python train.py --n_layer=19 --d_model=192 --n_head=6 --n_kv_head=6 --head_dim=32 --d_mlp=1024 --vocab_size=8192 --activation="swiglu" --norm="rmsnorm" --norm_place="pre" --norm_eps=1e-05 --positions="learned" --qk_norm=false --attn_scale=0.177 --bias="none" --tie_embeddings=false --parallel_block=false --init="uniform" --init_std_qkv=0.057 --init_std_o=0.0 --init_std_up=0.057 --init_std_down=0.0 --optimizer="adamw" --lr=0.00175 --beta1=0.9 --beta2=0.98 --weight_decay=0.2 --lr_head=0.0089 --grad_clip=2.0 --warmup_steps=263 --schedule="wsd" --decay_fraction=1.0 --decay_shape="linear" --final_lr_fraction=0.02 --batch_tokens=131072 --seq_len=512 --doc_mask=true --train_tokens=900600000 --steps=6872 --dataset="wikipedia_en"
MLP neurons of a small language model. Each row is named by its layer, matrix (gate and up: input weights) and neuron, and shows model dimensions 48-175. Each number is 128 + 24 x the weight over its row's rms, rounded and kept within 0 to 255. A neuron's up and down rows have the sign that makes its largest values positive.
After each neuron's rows, "fires in" lists the words (lower case) most often at its 100 highest values on Wikipedia text that the model never trained on. A number after a token or word is its count.

L4.gate532 [165 138 136 132  98 123 106 118  98 138 133 108 132 141 142 150 101  90 158 152 147  90  79 106  90  81  97 129 128 126 146 131 184 116 137 151 134 172 115 130 109 119 135  85 153 151 103 112 116 143 133 155 146 174 121  94 144 144 123 132 170 159 153 132 118 114 115  93 158 113 134 131 153 142  74 144 142 114 164 142 110 129 153 108 115 147 139  90 100 128 142 108 127 124 101 171 131 161 114 120  99  86 119  76 134  92 145  96 102  94 162  94  98 150  94 143 130 139  79 124 137  98 111 143 163 118 125 123]
L4.up532 [ 93 116 144 126  85  89 104 126 119 122  94 171  87 141 148 127 131 137 151 164 154 103 125 103  94 142 152 121 124 145 134 130 132 129 113 145 170 108 119 151 107 144 112 128 107 148 128  98  91  95 125 107 119 144 114 124  85 138 132 137 107 151 132 131 128 116 124  85 126 100 140 123 154 148  99 149 158 128 136 179  89 166 144 128 108 141 125 125  61 142 128 174 178 123 137 110 122 135 179 113 100 168  96 157 128 143 133  81 128 113 135 175 125 121 165 143  97 164  95 185 110 143 109 126 138 158 115  79]
fires in: "as" 24, "by" 11, "produced" 8, "daele" 7

L9.gate682 [130 121 109 147 108 126 146 139 115 128  98 103 129 150  75 121 135 147 131 134 161 124 133 120 123 147 103 114  90 120 101 122 131 133 131 117  93 180 150 127 119 130  82 113 112 175 120  98 143 143  83 146  90 171 113 133 156 150 113 170 158 111 137  88 112 132 122 111 143 169 113 127 133 138 180 155  67 102 159 117 127 106  97 139  83  62 148 126  98 141 139 136 112 142 149 119  99 173 182 114 146 126 108 153 145 130 128 152 116 155 145 106 136 160 127 138 153 121 117 154 167 104  98 113  99 144 113 164]
L9.up682 [ 87  99 127 117  70 145 140 107 107 100  79  90 129 104 107 109 114 106 141 109 176 132 110  80 114 192 154 167 156 150 165 138  96 133 132 135 103 140 136 129 134 145 145 114 118  94 171 114 142 108 115 126 139 153 139 138 163 137 115 118 129 122 125 104 104 110 117 150 154 118 143 142 153 138 121 126 114 127 109 132  83  94 134 161 102 162 136 106 110 130 143 157 133 103 166 146 137  89 112  97 103 106 112 115 144 144 145 125  97 147 129 168 134 128 102 141 160  66 151 105 126 159 175 137 137 128  96 114]
fires in: "in" 60, "at" 6, "2" 5

L2.gate979 [140 136 129 122 123 135 133 118 127 132 109 105 120 133 126 130 131 167 156 180 112 105 126 156 112 148 120 117 159 133 142  95 133 143 116 168 150 120 127 130 154 152 119 155 120 154 111  88 160 127 152 132 114  68 138 153  85 106 130 102 171 110 102 116  99 166 166 180 111 126 132 152 113 165 139 172 115 147 122 125 104 146 137 124 146 149 127 121  87 171 124 121 144 105 161 149 116  99 141 154 187 115 150 174  91 151  91 114 107 119 153 175 126 147 144  92 113 124 156  90 134 175  95 127 120 155  79 119]
L2.up979 [149 101 129 144 126 138 139  98 126 112 129  91 122 105 152 144 120 156 122 101  98 107 157 103 143 145 138 131 128 172 138 112 147 104 152 153 128  99 133 119 137  98 129 121  99 123 115 103 153 147 101  89 166  80 164 127 102 126 105  70 142 139 132 110  85 115 126 187  84 126 149 163 157 147 102 133 136 142 164 108 145  92 143 128 149 117 138 143 126 181 109 110 108 127 140 163  89 103  96 152 176 122 183 147  89 193 138 125 128  98 104 154 141 148 147 118 134  94 142  81 141 151 146 115 102 135 115 136]
fires in: "released" 25, "company" 15, "founded" 10, "organization" 4

L11.gate187 [120 117 101 132 107 143  69 140 126 154 166 122  95  89 124 109 119 120  95 125  94  95 150  62 124 111  93 128 122 135 171 145 153 147 141  81 103 117 137 141 155 126 135 120 146 154 113  65 129 125 105  98 195 163 155 137 134 173 150 126 155 140 124  88  95 124 152 110 105 146  87  96 130 110 167 103 115 151 112 125 127  99 116 135 123 112 156 120 165 112 143 122 152 142 110  96 144 118 114 112 104 102 114 106 144 136 150 106 109  77 107  94 136 109 112 136 115 132  87  95 124 138 148 121 190 100 102 114]
L11.up187 [111 145 143 114 134 147 109 154 157 145 151 115 143 123 101 120 125  99 136 122 147 131 168 130 156 128 107 158 137 137 116  99  86 111 122 124 129 172 122 167 119 165 100  97 129 148 127  91 139 131 123 143 107 140 118 182  78 123 143 114 148 128 117 174 143 125 132 122 109  93 136 134 106 135 119 140 108 134 146 159  89 134 117 141 145 109 140 120 181  88 149 131 142 107 133 134 137 106 152 125  91 115 173 117  77 139 132 132 147 106  81 121 141 142 129 119 101 105 135  89 145 147 135 171 140  75 136 147]
fires in: "to" 54, "t" 12

L6.gate899 [139 131 113 100 128 118 127 102 106 128 103 137  80 123 175 147  89 105  93 136 184  83  87 146 160 137  93 162 102  95  90 159 142 129 137 136 103 142 145 120 121 152 113 113 154 112 118 105 116 151 127 146 151 148 133 130 149 136 143 142 139 116 123 138 147  76 135  93 134 130 119 109 134 122 112 107 140 171 175 133 149 160 110 126 142 109 152 122  95 100  90 115 140 121 144 122 122 145 154 148 105  96  93 117 173 139 152 125 118 137 161 116 138 144 120 187 161  82  88  97 144 116 165 158 118 134 131 119]
L6.up899 [ 71 150 140 130  91 147 104 112 159 155 137 100 119 102 122  96  79  78  95 160 142 122 105  97 127 137 114 131 125  98 135 171 154 103 109 140 121 145 158 140 123 129 133 112 125  89 161  96 173 143 155 115 115 141 177 153 149 116 134 159 126 146 148 136  96 137 143 132 175 151 147 135 140 130 168 147  75 132 133  43 112 164 111 106 109 142 162 131  73  90 148 103 142 104 128 118 122 110 138 138 162  83 124 108 117 147 131 143 156 125 117 134 115 169 104 116 174  84 126 160 115 130 152 164 137 122 125 150]
fires in: "and" 27, "in" 11, "at" 8, "where" 7, "not" 5, "his" 4

L15.gate287 [132 134  95  92 144 159 167 121 115 129 137 119 126 150 145 121 112 168  95  91 102 134 114 125  92 126 119 137 107 138 114 126 122 118 159 130 128 125 156 132 124  64  83 142 161 110 113 125 144 143  96 133 107  78 183 163 105  94 131 139 147 114 120 114 121 184 127 120 163 120 120 153 122 131 157 100 125 139  99 111 110 144 110 128 134 120 120 151 116 150 106 114 136  93 110 104 122 126 166 152 131 141 135 126 118 163 150 106 120 154  92 120 159 148 100 117 126  76  92 153  99 114 131 119 153  91 163 157]
L15.up287 [133 146 132 149 122 119 154 129 111 137 106  76 137 130 107  87 115 123 152 101 128 168 134  93 120 126 161 150  97 143 151 111 146 111  94 138 159  99 125 139 157 108 131  87 109 100  71 113 159 127 136 147 109 125 113 187 110 143 141 125 137 127 169  94  99 123 140 143 138 147 104 139 121 116 130 167 100 126 156 120 157 127 147 122 154 116 139  70 159 151 136 122 120 108 127  82 134 150 114  92 116 141 129 119  72 130 173 141 110  88  98 154  78 149 151 152 164 127 160 112 108 178 131 135 130 120 101  88]
fires in: "had" 28, "has" 13, "as" 12, "have" 8

L2.gate857 [141 124 148 133 107 107 114 122 132 156 148 139 141  88 151 100 102 142 111 161 133 109 114 140 124 106 139 135 139 134 154  82 119 126 154 172  99 131 151 172 133 140 120 114  97 148  37 134 114 113 113 129 123 138 151 108  99 149 137 147 127 149 107 126 150 104  87 148 133 160 133 124 139 145 146 106 111 146  97 102 153 107 118 145 133  97 138 101 100 152 123 136  69 155 120 122  96 172 144 145 119 170 154 155 173  95 133  98 123 132 155  84 155 121 111  94 132 116 136 141  94  90 111 117 187 163 127 106]
L2.up857 [140 112 129 119 159 108  75  84 131 135 166 115  81 117 170 128 119 121 160  90 124 128 102  75 119 140  62 150 114 134 116  86  90 149 152 101 111  98  90 142 130 141 166 160 101 153  68 130 125 105 138 111 119  96 128 108 143 190 142 136 108 155 151 128 142 112 117 163 140  96 121 125 157  84 200 125 119 153 118  86 157 128 123 131 125 106 148 132  98 116 122 125 103  75 129 103 114 136 123 104 108 137 127  96 152 106 158 139 129 145 141 123 152 144 123 140 110 114 140 127 138 118  72 170 152 112 178 103]
fires in: "is" 33, "was" 16, "are" 15, "due" 10, "lower" 4

L4.gate609 [161 147 107 137 102  90 105 129 132 163 155  98 131 133 174 121 143 123 107 103  99 133  96 138 139 144 109 122 145 135 121 183 130 143 103 114 121 142 101 117 136 115 110 138 172 138 137 103 145 123 158 138 129  99 170 117 127 150  86 104 153 142 161 112 140 165 127 138 111 141 101  81 135  56 125 117 123 143 129 111 110 167 125 151 121 110 119 150 100 117 156 117 117  73 155 111  90 158 115 139  88 146 150  96 136 183 114  88 136 126 139 122 157 101 140 127  93 151 107 163 106 106 138 117 112 149 157 114]
L4.up609 [143  53  97  97 112 115 124  87 128 102 118 169 152  98 146 152 140 131 144 132 129 105 113 154 165 120 100 124 112  98 132 112 110 116 117 138 165  89 106 147  98 160 135 102 118 124 167 147 124 102 119 128 127 164 140 127 136 126 134 177 117 133 104 116 124 159 114 138 106  88 100 139 104 116 155 116 115 125 153 156  90 111 152 159 115 143 116 192 146 115 126 119 132  93 133 129 121 120 192 118 159 118 115 136 143 137 152 139 113 157  81  88 107 132 120 105 145 142 128 121 155 121 122  99  69 116 156 107]
fires in: "that" 73, "which" 5, "help" 5

L4.gate794 [175 164 143 117 149 145 125  89 115 100 147 122 179 129 143  89  84 115 164 139 111 135 128 125 127 135 118 119 103 127 124 125 106 105 125 137 146 164 128 129 122  96 160 131 135 108 112 134 122 144 129 110 112 127 110 131 154 131 119 134 122  85 156 155  94 134 144 130 162 130 157  80 202 163 117 152  94 137 103 101 177  92  81 138 147 116 132 116 161 100 159 173  92 104 184 112 127 147  89  95 114 159 131 120 111 132 107  81 132 119 141 120 172 116  93 141 104 131 145 158 138  68 129 125 131 152 137 149]
L4.up794 [ 70  84 167 108 174 145 111 105 130 161 111 107 157 143 196 132 112 109 115 136 114 105 142 151 168 177 134 134 110 147 118 134 101 146 103 145 131 127 152 137 110 148 168 173 109 126 116 166 146  95 156  99 107  92 129 124 100 171 146  82  99 138 122 166 147 114 121 113 146 168 106  55 139 119 139 108 112 124 113 129 141 145 110 137 150 126 118  92 136 134 113  97 126 102 145 106 157 117 133 173 113 155  97 132 130 128 131 171 131 127 160 148 129 134 148  94 136  97 128 139 107 136 126  95 129  97 118 137]
fires in: "with" 41, "to" 7, "zip" 4, "feature" 4

L3.gate739 [136 149 169 131 142 158 121 136 112 173 115 109 105 137 133 131 136 119 109 138 104 130 160  94 165  96 136 111 135  99 143 179 147 128 145 149 109 150  90 150 146 156 113 100 117 120  87 142  89 156 171 115 116 147 125 137 135 115 128 133 134 140 147 104  91 165 153 106 140 129 112 150  92 115  76 140 121 150 125 136 115 134 111 114 156 131 147 165  96 126 116 115 137  87 144 100 134 174 137 134 133 145 168 154  83 157 154 129 118 134 128 115 133  89 119 124  59 111 111  65 155 115 121 148 124  79 119 130]
L3.up739 [163 179 133 133  86 120 166 139 126 124 109 136 133 151 157 133 136 151 154 107 112 125  97 132 113 120 107 101 111 118  86 123  75 130 128 161 142 153 147 138 104 147 151 141  77 152 163 143 124 143 115 122 135 101  88 128 166 128 156 144 114 114 116 127 128 106 135 130 129 152 152 123 114 149 125 100 119 125 168 161  93 174 136 124 125 126 124 143 140 134 158 162 144 131 118 173 177 122 133 148 134 132 137  96 141  73 170  86 145 131 107 109 132 134 137 111 125 138 149 165 105  46 110 155 136 127 146 128]
fires in: "world" 22, "france" 11, "so" 7, "britain" 5, "european" 5, "europe" 4

L6.gate531 [163 144  87 128 111 124 112 132  91 155 131  81 128 130 140  94 136 111  92 143 135 139 168 135 105 117 151  66 122 148 123 103 160  95 149 166 119 171  97  92 125 110 123 131 111 168 156  89 119 111 108 147 106 144 155 141 156 130 116  95 123 113 136 122 114  59 114  97 129 135 130 127 153 153  99 142 103 130 134 153 123 152 114 132 126 139 129 116  89 160 127 119 138 129 135  91  70 152 151 134 120 139 155 127 159 108 147  84  96 131 128 144 181 156 112 165 101 148 167 130 179 129 101 116 124 111 137 177]
L6.up531 [161 103 119 128 127 154 109 105 112 155 139 120 140 137 126 101  97  80  94 138 126 114  75 111 131 162 142 133 176 178 117 165 149 157 137 119 140 116 154 184 143  94 136 139 128 123 168 138  95 149 141 137 151 140 127 111 132 103 119 159 143 148 158 150 126 128 180 157 183 128 156 158 141 156 109 156 160 141 167 167 126 124 162  90 126 127 117 119 112 116 114 145 126  96 155 180 159 172 154 120 178  86 102  99 139 149 128 118 153 104 145 119 103 141 111 165 121 103 116 150 117 140 149 161 141 132 127  95]
fires in: "as" 37, "in" 18, "a" 11, "at" 10, "of" 4, "by" 4

L4.gate138 [105 118  97 116 155 122 107  87 134 120 150 119 120 131 139 124 156 103 141 131 147 111 137 132  94 130 118 143  97 132 127 149 116 157 208 107 135 140 111 112 151 106 170  64 176 115 122 129 123 112  76  96 113 144 138 101 106 144 142 144 111 103 151 154 111 117 162  93  93 136 126 102 158 118  82 113 139 120 140 118 111  94 159 102 137 136 132  95 183 141 160 159 134 131 118 132 132 125 140 112 111 111  82 113  77 114 158 108  78 100 158 121 144 154 108 164 119 162 108 142 116 109 108 129 159 147 182 160]
L4.up138 [159 110 123 106  94 153 104  79 139 124  95 148 164 137 183 127 180  96 163 165 107  98 124 191 139 104 113 115 100 127 165 132 117 126 141 152 101  89 123 138 131 101 125 136 115 118 154 127 128 129 117 114  88 109 129 118 155 128 124 173  86 157 148 117 109 210 122 115 129 151 110 102 168 149 130  95 102 144 135 116 138 133 108 153 110 111 122 148 182 179 113 121  87 126 133 116 155 149 155 138 137 160  94 126 141 130  89 126 113 122 112 133 138  95 133 141  80 133 131 136 122 138 127 128  92 135 160 132]
fires in: "with" 43, "by" 21, "to" 10, "978" 4

L3.gate282 [116 164 134 118 116 150 138 121 109 109 102 118 156 152 104 171  85 117 158 123 132  94 171 156 124  63 116 130  72 145 119 149  89 169 146 119 103 128 159 128 153 141 133 163 125 108 157 147 134 142 149 104  96 118 102 143 110 145 144  98 151 100  99 116 165 132 107 154  97 144 136 129 140 161 136 113 114 144  98 128 167  85 133 109 104 130 151 137 159 152 111 180 160 131 154  92 133 216 151 128 140 118 141 105  90 133 121 104 126  92 139 134 128 128 102 159 124  90 169  92 168 123 133 136 161 136 137 147]
L3.up282 [164 130 114 134 100 126 137 156 114 156  91 138 156 172 148 111 187 107 133 103 148  86 151 111  78 100 148 117 148 148 138 175 159  88 114 134 140 153 147 112 162 122 117 169  92 142 152 116 142 137 144 125 176 130 145 134 121 157 114 153 138 136 100 117 109 175 123 117 120 150 101 146 121 119 119 105 158 121 152 128 149 117 153 114 127  97 113 139 117 156 132 182  97 131 107 152 138 166 154 151 108 107 151 133 120  91 123  85  95  89 110 110  87 124 130 107 151  71 165 164 109 102 115 133 113 113 117  97]
fires in: "world" 49, "order" 6, "kg" 4

L11.gate36 [123  72 116 157 143 148 165 131 129  68 116 146 148  98 147 144 120 118 151 114 126 126 145 122 134  97  86 139 133 118 158 156 127 131 148 150 101 163  94  98  82 153 159 134 174 102 128 160 122 158 138 115 160 131 123 111 150 106 149 133 140  89  88 115 115 111 181 134 112 152 106 100  70 140 125 192  82 136 124 107 121 109 109 114 119 147 155 150  99 176 147 145 156 112 128 112 110 159 129 149 135 103 136  71 145 135 151 165 119 159  99 125 108 154 109 160 123 139 117 133 107 139  99 112 189 148 110  99]
L11.up36 [127 185  92 111 140 151 161 165 124 134 118 128 173 110 144  89 132 148 168 103 139  96  97 152 143  56 111 119  88  91 170 137 162 150 160 161 137 135 166 145 116 105 114 137 128 133 154 127 105 150 108 139 121 143 146 121 134 116  99 141 112 118 138 133 134 134 144  92  97 149 168 140 125 108 116  85 174 134 144 160 158 110 147 108 162 138  98  67  88 131 145  98 120  99 123  88 111 127 143 149 106 140 144 134 130  93 133 125 101 120 110 124 133  95 131 130 163 122 141 125 130  80 117 157 113 121 141 130]
fires in: "award" 20, "medal" 15, "and" 11, "gold" 7, "silver" 4

L15.gate631 [127 161 110 154 147 105 142 124 132 127 151 177 121  99 138  92 101 120 107 145 128 123 113  88 104 162 100 124 134 148 135 123 175 159 131  86 104 104 150 119 135 127 143 124 160 131 125 129 139 152 141 153 124  83 154 159 166 104 114 132 176  90 146 130  54 131  99 166 112 141 107  66 121 125 132 125 135 137 127 107 140 132 150 176 142 114 155 154  90 132 160 135 135 119 145 124 126 139 154 123 147 122 128 120 132  87 120 111  78 153 103 118 127  80 112 127 138 120 156 143 126 104 165  93 143 129 142 126]
L15.up631 [110 149  95 131 126 142 158 109 119  95 125  88 180 147 127 120  79 141 135 134 126 149 101 114 110 100 141 100 120 145 160 121 118  78 127 176 164 109  91 174 120 111  87 121  74  92 100 114 138 136 140  99  97 117 127 174 123 134 130 102 130 108 131 129 166 118 132 119 165 105 119 131 120 122  94 116 154 143 165 128  61 129 132 123 153 151 126 127 122 132 114 144 111 135  98  95 174 138 163 149 120  83 117 104 106 142  87 104 117 120 138 119 162 140 134 126 130 114 157 116 146 112 131 122 135 116 136 105]
fires in: "was" 66, "is" 7, "to" 4

L6.gate855 [136 165 128 150 131 117 158 111 124 158 150 138  84  98 146 119 122 116  80 107 108  96 108 155 124 110 121 184  94 104 119 108 111 150 149 107 207 115 100  93 171 131 127 134 163 118  97 121 164 117 137 127 120 132 163 123 154  99 127 121 113 130 159 160  55 164 138 135 119 158 153 125 132 143 132 126 115 118 156 105 176 123 119 120 125 149 144 119 108 133 151 175 112 128  85 109 128 119 105  77 116 135  96  72 136 135 110 159 153  85 122 108  97 151 109 124 141 134 138 131 157 148 129 118 141 129 110  90]
L6.up855 [167  97 100 123 101 102  86 153  99 148 155 115 158 154 118 181 126 169 112 161 173 120 132 125 113  87 127 127 104 129 128 145 131  90 126  98 131 151 135 112  96 144  89 161 109 119  77  93  81  90 122 129 175 107 128 134 116 116 145 118 119 100 131 114 152 102 111  66 130 145 143 151 103 114  65 108 161 105 130 144 132 143 139 121 140 137 143 138 107  91 146 153 132 160 112 148 164 106 103 140 150 136 140 142  98 159 134  91 128 133 168 162 133 121 149 133 132 128 106  69 123  67 158 107 152 134 126  80]
fires in: "had" 47, "was" 14, "would" 13, "has" 7

L2.gate957 [129 113 141 116  92 108 142  94 112 152  95 114 128 114 166  96  98 120 116 153 114 140 112 103  84 117 154 133  98 129 147 114 118 163  87 126 142 132 173 161 146 138 116  88  99 116 190  94 127 121 138 125  91 141 158 204  97 124  87 101  99 125  88 126 122 124 157  88 129 100 157 116 154 140 150 126 104 109 164 159 151 116 111 131 121 149 134 112 118 117  97 123 149 103  86 161 108 146 185 193 106 126  93 102 102 147 116 106 154 134 154 122 132 149  99 149 137  72 125 160 131 169 147 126 138 127 119 144]
L2.up957 [134 139 124 129 137 108  92 172 129 170 148 165  96 125 102  92 106 152 132 115 141 111 114 124  92 152 126 121 139 152 102  86 137 137 125 161 135 111 109  90 119 136 160 137  92 128 132 129 132 122 173 122  72 106 126 141  87 145 164 118 112 156 130 139 118 161  90 122 128 143 119 162  90 126 137 130 115 162 130 121 130 109 149 129 125 174 114 103 164 135 154 161 154 138 156  80 109 120 179  88  99  97 167 122 119 134 100 120 137 149 144 115 121 153 105 146 118 125  95 136  76 123 132 110 119 121 104 119]
fires in: "states" 35, "world" 17, "women" 5

L7.gate228 [117 126 124 125 143 126 104 103 135 164 115 165 116 109 183 122 160 103 128 110 117 107  91 161 202 137 107 131  95  91 106 156 143 177  91 106  75 127 138 161 146 130 121 119 125 143 166 172 104 123 135 112 149 154 152 150 128 155 143 147 102 108 107 130 176 143 157 124 115 182  90 132 108 111 120 123 108 119 124 143 167 153  79 111 144 131 122 133 136 124 128 148  87 100  98 118 158  88 140 120 124 113 152 144 132 137 114 161 134 136 116 139 156 135 152 101 124 102 115 157 156  95  89 123 125 119 119 148]
L7.up228 [165 155 123 147 142  89 133 162 136 118 119 140 164 110  99 133 112 163 127 112 129 125 128  76 106 107 129 142 121 154 151 124 127 133 151 136 155 144 112 105 165 106 136 126 118 102 104 143  82 137 140 154 123 133 176 135  97 140 115 126 104  76 128  95 119 165 102 145  98 162 141 141 108  94 136 137 131 112  93 133 127  69 137 119 138 182 137 122 139 143 108  98 149  75 149 132 135 149 149 121 135 100 152 170 137 194  89 149 122 124 105 118 107 132  97  65 109 126  97 154 122 136 147 119 125  90 114  93]
fires in: "s" 31, "than" 11, "year" 7, "her" 4, "his" 4

L11.gate966 [155 111 145 119 138 125  87 120 115 152 133 112  71 104 139 105 129  95 150 125 135 121 132 131 130 109  87 130  96 120 165  99  95 116 112 160 136 131 132 167  94 103 141 143  96 129 141 100 170  98 130 156 153 139 125 126 124 127 159 164 145 125 106  91 125 149 139 139  98  94 115 110 117 100 155 106 143 127  76 131 104 173  97 112 118 152 144 103  92 128 205 103 110 120  79  97 123 125 143 110 132  81 133  95  97 123 132 106 136 138 118 129 115 104 156  82 159 124 148 157 115 106 147 106 138 122 113 154]
L11.up966 [122 111 102 121 131 130 150 137 113 162  91 116  85 125 118 162 150 108 129 151 113 130 107 149 156 127 144 136  99 144 147 103 178 106 143 139 147 140 135 153 128 149 119 138 119 151  74 137 162 119 113 117  86 102 130  99 125 100 115 134 139 123 141  88 119 116 165 164 118 134 158 165 102 111 100 157  85 146  94 139 160 151 164 107 184 120 145 134 101 186 167 124 181 108 151 130  99 126 103  96 143 121 137 111 135 136 109 126 101 120 142 160 101 157 124 128 126 181 119 175 149 130 112  90  90 125 137 101]
fires in: "had" 45, "made" 11, "did" 7, "has" 4

L3.gate232 [130 122 180 115 138 153 109 130  59 111 157 120 164 143 108 109 103  86 183 102 161 136 128 115 112 123 131 152 125 115 136 133 144 117 154 112 130 136 130 100 100  98 111  82 110 127 119 115 109 114 128 141 142 129 132 148 145 114 107 154 162 105 115 137  96 154 118 126  97 128 160 168 136 137 127 101 167 158 131 104  94 133 157 109 124 105 137 135  76 121 162 128 117 141 117  60 162 116 127 145 178 139 105 144 130 171 143 155 108 112 100 167 139 175 140 124 167 154 121 102 120 116 128  97 176 117 148 179]
L3.up232 [103 145 125 126 136 141 116 106 110 127 133 123 161 131 127  78 104 167 162 120 150 114 101  90  91 111 146 127 134 123 102 113 180 143 155 161 139 153 119 134  77 129  88 102 106  93 106 103 129 145 132 145 112 109 139 117 133 141 106 152 195 151  98 152 153 113  98 114 149 176 173 123 127 136 103 151 140 131 127 128 116 154 147 117 165 130 132 121 145 126 138 145 181 120 113  70 132 164 135  73 160 179 151 128 144 120 133  91 109 115 157 143 126 171  99 137  77 142  97 119 117 127 107 142 156 138  92 123]
fires in: "as" 36, "by" 31, "at" 6, "his" 5, "their" 4

L9.gate640 [112 156 123 148 159 114 127 101 129 112 146 141 144 141 148 158 106 121 107 150 160 138 121 160 141  85 121 126 113 157 113 131 121 173 121  85 141 170 153 131 152 159 137 137 142  95 100 120 154 141 125 124  87 135 123 129 111 121 114 109 163  88 119 134 142  77 129 184 123  83 152  97 173 102 140 134 112 159 177 146 127  85 178 113 130 164 159 130  79 155  95 103 102 108 111 155 155 141 120 131 140 143 133 128 116 165 111 131 104 131 154 127 163  85 108 123 145 114 145 112 167 127 123 115 162 153 126  66]
L9.up640 [122 137 153 160 132 144 110 180 145 122 141 131 129 102 113 127 124 137 133 158 133 139 120 130 121 142 134 174 155 187  96 130 102 143 120 132 134 120 163 147 110  87 166 140 153  87 147 101  89 186 135 137 132 141 110  93 141 118 122 111 103  79 131 163 135  86 104  86 122 115 120 163 129 115 108 140 115 151 136  67 116 102 148 128 150 104 153 134 127 149 151 128 109  98 148 128  98 149 135  82 117 111 131 101 120 160 115 192 148 125 118 133 100 163 129 132 115 141  89 155 144 119  96 138 144 151 151  95]
fires in: "women" 18, "men" 13, "two" 10, "three" 8, "gold" 6

L6.gate467 [124 159 119 125 144 107 141 148 131 136 154 128 105  96 132 140 113 135 142 107  61 175  84 115 139 137 104 104  87 153 140 121  85 119 164 130 110 127 138 128 146 143 108 160 106 137 108 145 174 103 117 146 158 124 131 124 130 123 128 110 164 158 144 112 150 100 151 106 116 179 138 119 141 128 134 108  99 142 129 104 115 165 162 144 161 124 128 133  87 147 113 117 139  89 147 167 156 131 143 173 136 128 146 114 172 129 131 101 123 123 135 137 151 118 140 116  78 101 124 121 143 126 106 136 109 127 101 122]
L6.up467 [116 130 121 102 118 141 134 121 112 108 127  81 122 101 105 106 130 106  91 107 161 168 132 162 172 157 157  86 122 137 129  90 142 141 114 182 100 104  87 136 165 156 155 104  95 132 144  82 149 114 133 101 148 110 131 172  92 151  94 173  90  90 176 131 134  92 132 162  94  90 190 129 132  63 131  95 125 108 173 134 126 157 117 131 135 129 123 115  97 134 113 111 157 110 144 100 145  92 155 111 151 131 108 100 167 101 110 121 139 153 106 145 152 118 130 123 162 107 113 138 158 142 102 136 125 150 107 129]
fires in: "were" 55, "jr" 18, "are" 4, "was" 4

L7.gate864 [140 144 158 118  98  72 141 129 125 165 185 125 116  90 102 111 132 124 111 146 157 128 117  93 198 165 126 128 160 136 125 135 133 163 138 130  80  79 124 111 163 130 149 157 119 137 123 162 126  65 123 144 144 135 163 112 133 146 137  75 127  93  92 158 131 122 135 160 122 150 130 139 111  96 150 158 137 120 152 147 129 117 147 126 116 121 134 104 111 143 125 130  82 119 141 128 130 147 144 167 111 128 120 132 100  99 168 152 105 118 143  76 112 118 114 115 127  99 105 161 147 118 171 166 118 131 126 157]
L7.up864 [135 166 104 119 105 140 134 149 149 149 134  91 156 159 155  97 130 150 110 132 124 169 135 134 153 158 107 136 173 157  92 128 202 165 116 150 145 108 109 156 160  96 123 142 145 117  86 157 133  72 150 125 120 143 140 153 107 146 110 124 158  96 130 177  99 118 147 139 118 135 168 109  90 103 110 158 120 127 148 183 128 136 122 119 126 156 113 118  99 113 128 105 159 157 112 111 154 157 124 126 143 136 101 103 117 168  80 181 125  94 149 129 165 102 114 112 116 113  83 126  82 131 109 140 127 100 121  96]
fires in: "to" 44, "perhaps" 5, "propaganda" 4, "season" 4

L6.gate538 [ 95 101 159 139 103 112  87 166 101  92 137 135  92 116 164 139 131 109 125  76  88  99 129  89 109  97 132 125 150 109 143 140 100 110 127 134 115 168 133  51 105 107 122 145 139 155 166 106 165 134 126 124 201 119 120 125 150 140 140 155 128 117 132  77 127 108 108 137 114 132 114 126 112 115 156 107 118 123 152 120 114 157  95 142 116 126 156 153 135 160 155 126 152 140 110 111 111 133 105 140 134 111 116  84 126  97 147 138  98  71 119 135 107 167 148 125 152 146 116 126 129 154 140 124 110 137 110  93]
L6.up538 [ 96 128 135 132  82  94 105 138 104 149  96 136 139 114 130 127 175 154 145 127 148 147 159 103 148 112  66 149 181 141 133 145 112 142 127 101  91 181 136 133 156 140 122  94 154 178 113 120 150 120 147 142 132 130 148 129 119 179 114 139 112 101 135  94 130 143 122 175  74 161 160 121 138 138 171  93 115 113 165 125 132 138 117 135 138 150 114 158 107 139 128 127 172  85 129 153 150  71 124 183 124 120 145 124 150 108 152 133 149  98  88 138 113 106  92 109 109  87 113 111 140 159 112 140 132 110 113 150]
fires in: "and" 57

L3.gate804 [159 139 114 131  80 116 101 129 117 120 128 115 104 107 166 110 152 134 116 113 173 127 104 114 159  94 136 113 151 145  96 136 194 147 140 173 144  97 108 118 114 114 133  98 141 112 203 183 115 103 152 179 139 122  96  64 125 141 159 153 152 158 149 152 105 115 114 108 157 158 132 134 117 145 122 101 129 121 146 125 117 143 140 121 124 125 121 142 129 125 131 145 125  80  99 129 137 145 148 154 137  92 137 128 138 140  94  84  83 110 149 127 129 138 112 116 101 144 148 113  99 105 125 131 157 146 122 108]
L3.up804 [ 82 120 136 113 158 102 116 166 124 131 135 112 114  79 130 129 117 123 122 111 146 122 144 103 125  97 113 115 116 122 131 149 117 135 107 151 173 112 114  89 128 113 117 148 110 118 153 133  75 120 129 115  70 123 171 103  90 108 108 148 126 130 149 133  80 122 113 159 166 113 120  68  84 101 141 163 121 139  99 152 134 136 139 145 117 130 110 151  98 166 120 118 125 126  97 152 130 145 160 149 114 117 156 158 168 131 111 110 107 121 119 115  74 155 183 151 132 158 121 103 137 113 121 119 149 183 179 114]
fires in: "song" 11, "but" 11, "called" 9, "who" 8, "family" 7, "that" 5